python train.py --attn_scale=0.125 --optimizer="muon_variant" --schedule="cos" --dataset="wikipedia_en"
MLP neurons of a small language model. Each row is named by its layer, matrix (up: input weights) and neuron, and shows model dimensions 320-447. Each number is 128 + 32 x the weight over its row's rms, rounded and kept within 0 to 255. Numbers have three digits each.
After each neuron's rows, "fires on" lists the tokens most often at its 100 highest values on Wikipedia text that the model never trained on.

L4.up764:110161093128147135107146158151164137095150121069112106174129154105133161139121074120103128099131133124116112172161111138156131111105107136136148155094154144099072125126164146065165118164151138205084083126104131121154154125161128136156127135097220112081183199075112116132137144086109199142143118124148137105189128182105138159110106081092103146125103150177055077149137203140123138124138
fires on: "a", "-", "O", "en", "ed"

L4.up951:140101101123120181131100198138124117110185037192075092078105147105090112110095182127097182180109156063140163136123096164134187132129124081140154183122130081100130147159118133178095137154147131150131102202105173073169117147100133106191143142143078178092121113099122134124114133137138095137125066149150112126103164158179166145071065178107081094149123144166147115212173137145153146123160
fires on: "MS", " All", " Car", "CP", "P"

L4.up1101:136102128159149082117104116087157062078150114142067134159037108122132127148138129125108154079093142105123098112149131108164150103138126065050152133124156120157147122143147146129122137085124148089180135161128188131101121151128060128127166179153113111112124133095180099167137145158090113160117095096162120133168148188157096187119125209105153091109128170123106115121112144166092129087143
fires on: " a", " A", "a", "is"

L4.up945:106172136150087153121137171148118109116176071168123160131126139171065115152100155093110146110106097166076097072147142097127165130123095141120121145089177132102164152149087149183126093162120161185206131126172141121083162149174146124139063100093130086159104145094080108134128179122124215130116138098145166122161157147071121134152129165136150114150087100078128138107157150122195135094128
fires on: "%", "m", " mm", "0", " m"

L4.up658:108127122133064106148144138088130116116159106127143110071109166166084177116086192157124159159125087149150127183150082115144095113134082089093138138192185091208124161154167105163115160147112132091147132130101110126080164141097024153157150131098119114086124123097108126084173141110124124176133088099102144145122089148097110114125176142152135105174049119187124115095141089097089071109087
fires on: "d", "s", "ing", "ines", ":", "."

L4.up2478:141098094115146117096095140120129142174147220110158144134092171128131104149120124128150132134104089144162156106128172148149131141053046142164188059113113152114105137191148098113145113132100049127147115179136107123119153108096043150128141197086115130122143100106076126133131113121178134124177120126094162128077078127154161120137145125134162093180127147102147124202112148097122103122157
fires on: ".", "d", "t", ":"

L4.up1748:106110162112112111088162119107144121101166109107178166115152097130152167155163174187133072113119111185169128150125189093120110029207085136122126116149082123127143083142107125116092103121028115096135139121096091111168083133178126121142116152115181086107157144105141101122132149097164173081085127104130182116096163089120156130152134121168137155081095124152099119115104103154162150142157
fires on: "0", " as", " up"

L4.up1216:138150124164210146105110107213141131157117128101089125155148178136069155098202138135155119129150154112128102162119135112188061125085134117111125139126126147163139070146096167146140126076148093104090042137111177139146139151120123143155119139170116175129130114155109179122102102171147146176074168116157067076128108137142138171069135101082078113179132203077110173134109139127108137117105
fires on: ","

L4.up1601:117116186188137142132187083212079086152137055147125115105128137156179128126079112127138087150134169124167107140117149097134135107150123068125103101199180114154140152142123118160119112185135169128134160183102118125074136158063099089113120134147117114143191095103089122090179165148199118165114093060110151063143148126088121116124171147119059141124118152083118121165136121173128144153132
fires on: " of", "d", " when", " under", "ine"

L4.up1085:120101124091135107125163135162111122130129182109115147077135114100120094154180183129067117105087146167170149106196100141078087138147131158138162138096133100133088142143191126158105161084135139163051174125130151076215122169063124158115154187101127143131113137126123158121117105136120148153091161099128102118038173133138161182069142071088156172089085077154118153146169136135162136181204
fires on: "V", "th", "T", "ent", " set", "K"

L4.up1245:182087087097102196049125150133131168140142124156100096113070142138099116164152086138096174193156121138164181197138125124137131082115121085134109127114108073186130164148146185108155104179132115149112114161148138123137102106151138145135096116105127079136210183098098144094107170136116140090135095118123172085088149153152105106120103129123096106115069075162167099177154095163136136138135
fires on: "al", "0", "8", "ay", " Al"

L4.up726:126167150110129113130121140187103138202100146108084090151100150113105141112090124116097131191142141107096112151112135196146117115168087123104116100108184125096114097108118130090106139139186124160107184128132187122098097100112083138096146143152145116164172163142190196144141140081139160140150107126157134153158184095134131102058088139134108106099085162112118130084125153140149121117196
fires on: "s", "ic", "-", "d", "land", " ("

L4.up1351:085073119116170133098098132105161158148115147104121140102134174143111154124095120125090096143082180142088131097049097103157121144054159090090146139142171146150119170127145139107138104136111140129156097168128183141143124145140140128209133176141077089187097075139069156154143141151109119115112089110139172134019138161181133101070126106114071152119151082129068066115113110128136111089149
fires on: ".", "is", "-", "ut", "ol"

L4.up570:178157098146133156082127142124086105091133073117071128086071168135124131070143155125088161131097087102174181096134100071141183064129136143137192113093121087126112096095082138103121122105079126176122199124165150170122124079106161106159104096128071113075107132114123109115113127101081140108092129098119129102123151205200126089122085183122073154098138129155118144161144120109109103182136
fires on: " Lu", "u", " Mol", " Co", " Ar", "el"

L4.up603:111136141171137127122137117196131125112171136102103116138113128149108119152144147142158120135160078106094159105167169172207137157185154115092101135139092110126065156093206117134123024134127104073122135140148113161137177064145170185151171111147131131148081110095101174158171113097153136111092160162144151116124062151163165134134136122150094180131140081112109134117097047134198118094109
fires on: " of", "ong", " Of", "ook", "."

L4.up40:177107105191149101202101128122113107096097149070142118106115163094137087100148089166141147148122151104122123061174096144151156183082133132135120141117114095106071161056214173142124155126140142148085087118138128154148124108089131103049092093159095081129150128154104106099084142107129154152168113161116156124156076114084108105165106147114144133153142151074159140151112140129144188145143
fires on: "t", "eb", "ult", "g", "Luc", "mon"

L4.up1053:164136126077143082140151091155097141080134166183096097122158124125126153123147105173085096187127143153123104177146141135159148101096127124078139072102121127146111080058157191082094136139093110132119093137132116123174144161148107199128134138124123161151088144142078128078153143120139082156091148125134138141098132144117138182189169144113160153139126126150105076076095083106178109115105
fires on: " as", ",", " and", "9", " con"

L4.up1094:082170171070114086114154128131115112146123104125114111134082174080121179139127086132129107176154104129125129113106120133144126161097147130174137129116128103135119146076153121134097092190050136132177106108187115156133171114147125147181155102132124050121121104071078100152156179148118181140099118138171143112124141163098114160187111154077131163174080109145133133154140198110144089123119
fires on: " |", "O", "0"

L4.up1019:147134155099096093192185154191132121127220062080107130152166157214135096148183086136065137180136085060125145117141114136113113107179179065153165163130063141148119100084174154109158066147156149087108149132192126091192101120134135146146125128147111088139093145112144102081097140095127085181136167094069167148144048173190143174123152174151114160126149128121132137146116102178121119096116
fires on: " there", "re", " There", "res"

L4.up336:158104104159137131172082062092139093141109173109097158125172121142133106095098136089077159108124174121104108140130104142159148113089099147155160133112122148099109217178158123143041120058176153179113171136166090112079115042177168145113122143097122108097158143122154127119127097118161107209112126126143094140166155138126117195180123126059135199201085091091085144126112164140160139090115
fires on: " February", " June", " closed", " August", " September", " January"

L4.up2429:129151171098148062139127150135031116120122071127095152094065136173173118119085086155155137211141132152145113124121110160121158152160097134140124114099158131129090124121128155121115107116095156093123185150184140152124088184155148135134143138083109174116034111118138093166161168148114123122134115099160129108169113088184170086115133133072079114138118110087057125127114153146090127120165
fires on: ".", "\"", "o", "ed", "im"

L4.up1217:109113087141136115141111103104149071109109176129099190134113144090166122182209117130146121095083178114190197131060162131126125137158117114133177123144164187084154146096128139123080089138075084142175142136101077182173078101109093151122176117147175078117166127086133138120139156118188126104142145093118189159103134130154119078167085172168154135133114084152111081126101125099090140154108
fires on: " of", "known", " and", "c", "l", "ur"

L4.up785:129152133170110156142155128122171051126076133176128102081067162120094154084079134110182109085160101118145117124112093090155125119082101126097127165145130104124158092132073128121100182098178139115105158065182153088116129115164099100123116122107093138169115111152177131154141122124127096093091125118168233146108099059176114127128085137165148139174203141159154115148127175165131040138057
fires on: "y", "u", "i", "en", "sh", "L"

L4.up1413:177102125105163142174106142132158079134141086110093160161178069110144166094188112064113137155148105137105159090146072125150153074151141156138156087116106153184050133078081106164099120119190112196112080152114170125092155104134118107082102139128115053157083134143099125060111154106128120119152097144094149123154082075158083115150130134090150116169127110131101139149166159125135100058137
fires on: " February", " October", " May", " January", " March", "ne"

L4.up915:109105168149133124148090127157123139090179151088049224191179147132117096184142162170123079124141075179142132153140144147118119173105078175058093119080114062121090131174138128102191130145158092152112038120091100147096159089165167170119139093121156170135134169118127129161105125105139131107133164092112127140121104115129100068109117156148127070103108129176086107155095096159141159144099
fires on: ".", "ep", "f", " Major", " Lieutenant", "op"

L4.up1925:151064124184108150089105083126199183110165169114080181167118118120122103142113122122118157143145166091126138145137100160140164088099127115083104124109107106118176155130119108113122122103091085163110112084073132101110178108152131193110141159109121132085137077139125113137106086098185155099116123096136132114100086193144158137109182095139111133105140083114060161125118102132119101125150
fires on: "s", " Los", "up", "o", "an", "}"

L4.up1158:137144125122127094115176176082118094141133147158101119067132106165110088156101119122069097114053121110115223111147115117175133154141102091139113129121127105146117137159141137120107092135135182150060127174162112148147048150119167124157144154104135072068145107173084188110160182077189121162115146072185193176134101155161129119100080188109088080087109121145114083162127116154137155094073
fires on: "8", "wa", "o", " time", " Ha"

L4.up1928:142150092147135156089107140143161152152131125075192173139096125146091101125103113136123120183161110090073145104163183129089120106133145126157131167043154213197187101126124130184134105140109085173114112139156142122142180145103115165121136117129154107082130155130095138152097104159182107142163131089127172115047130110118088106125162179064078136080098104174120221107152172107175112147116
fires on: "born", " on", " New", "ill", "New", "pl"

L4.up2457:131148112099157093094124107160078161130173150092117129105106139156190112140193115089137125180142148156164171153126163161118204134194104123162080099100101073143132137104129129198122131106110159118136123124162101078114150129195076151111185149119101151127159142118105132106178158075174164162118112087139129118085118148163102127121105127129102117186120105131141178201063146157128103103102
fires on: " of", "t", "b", " Of", "h"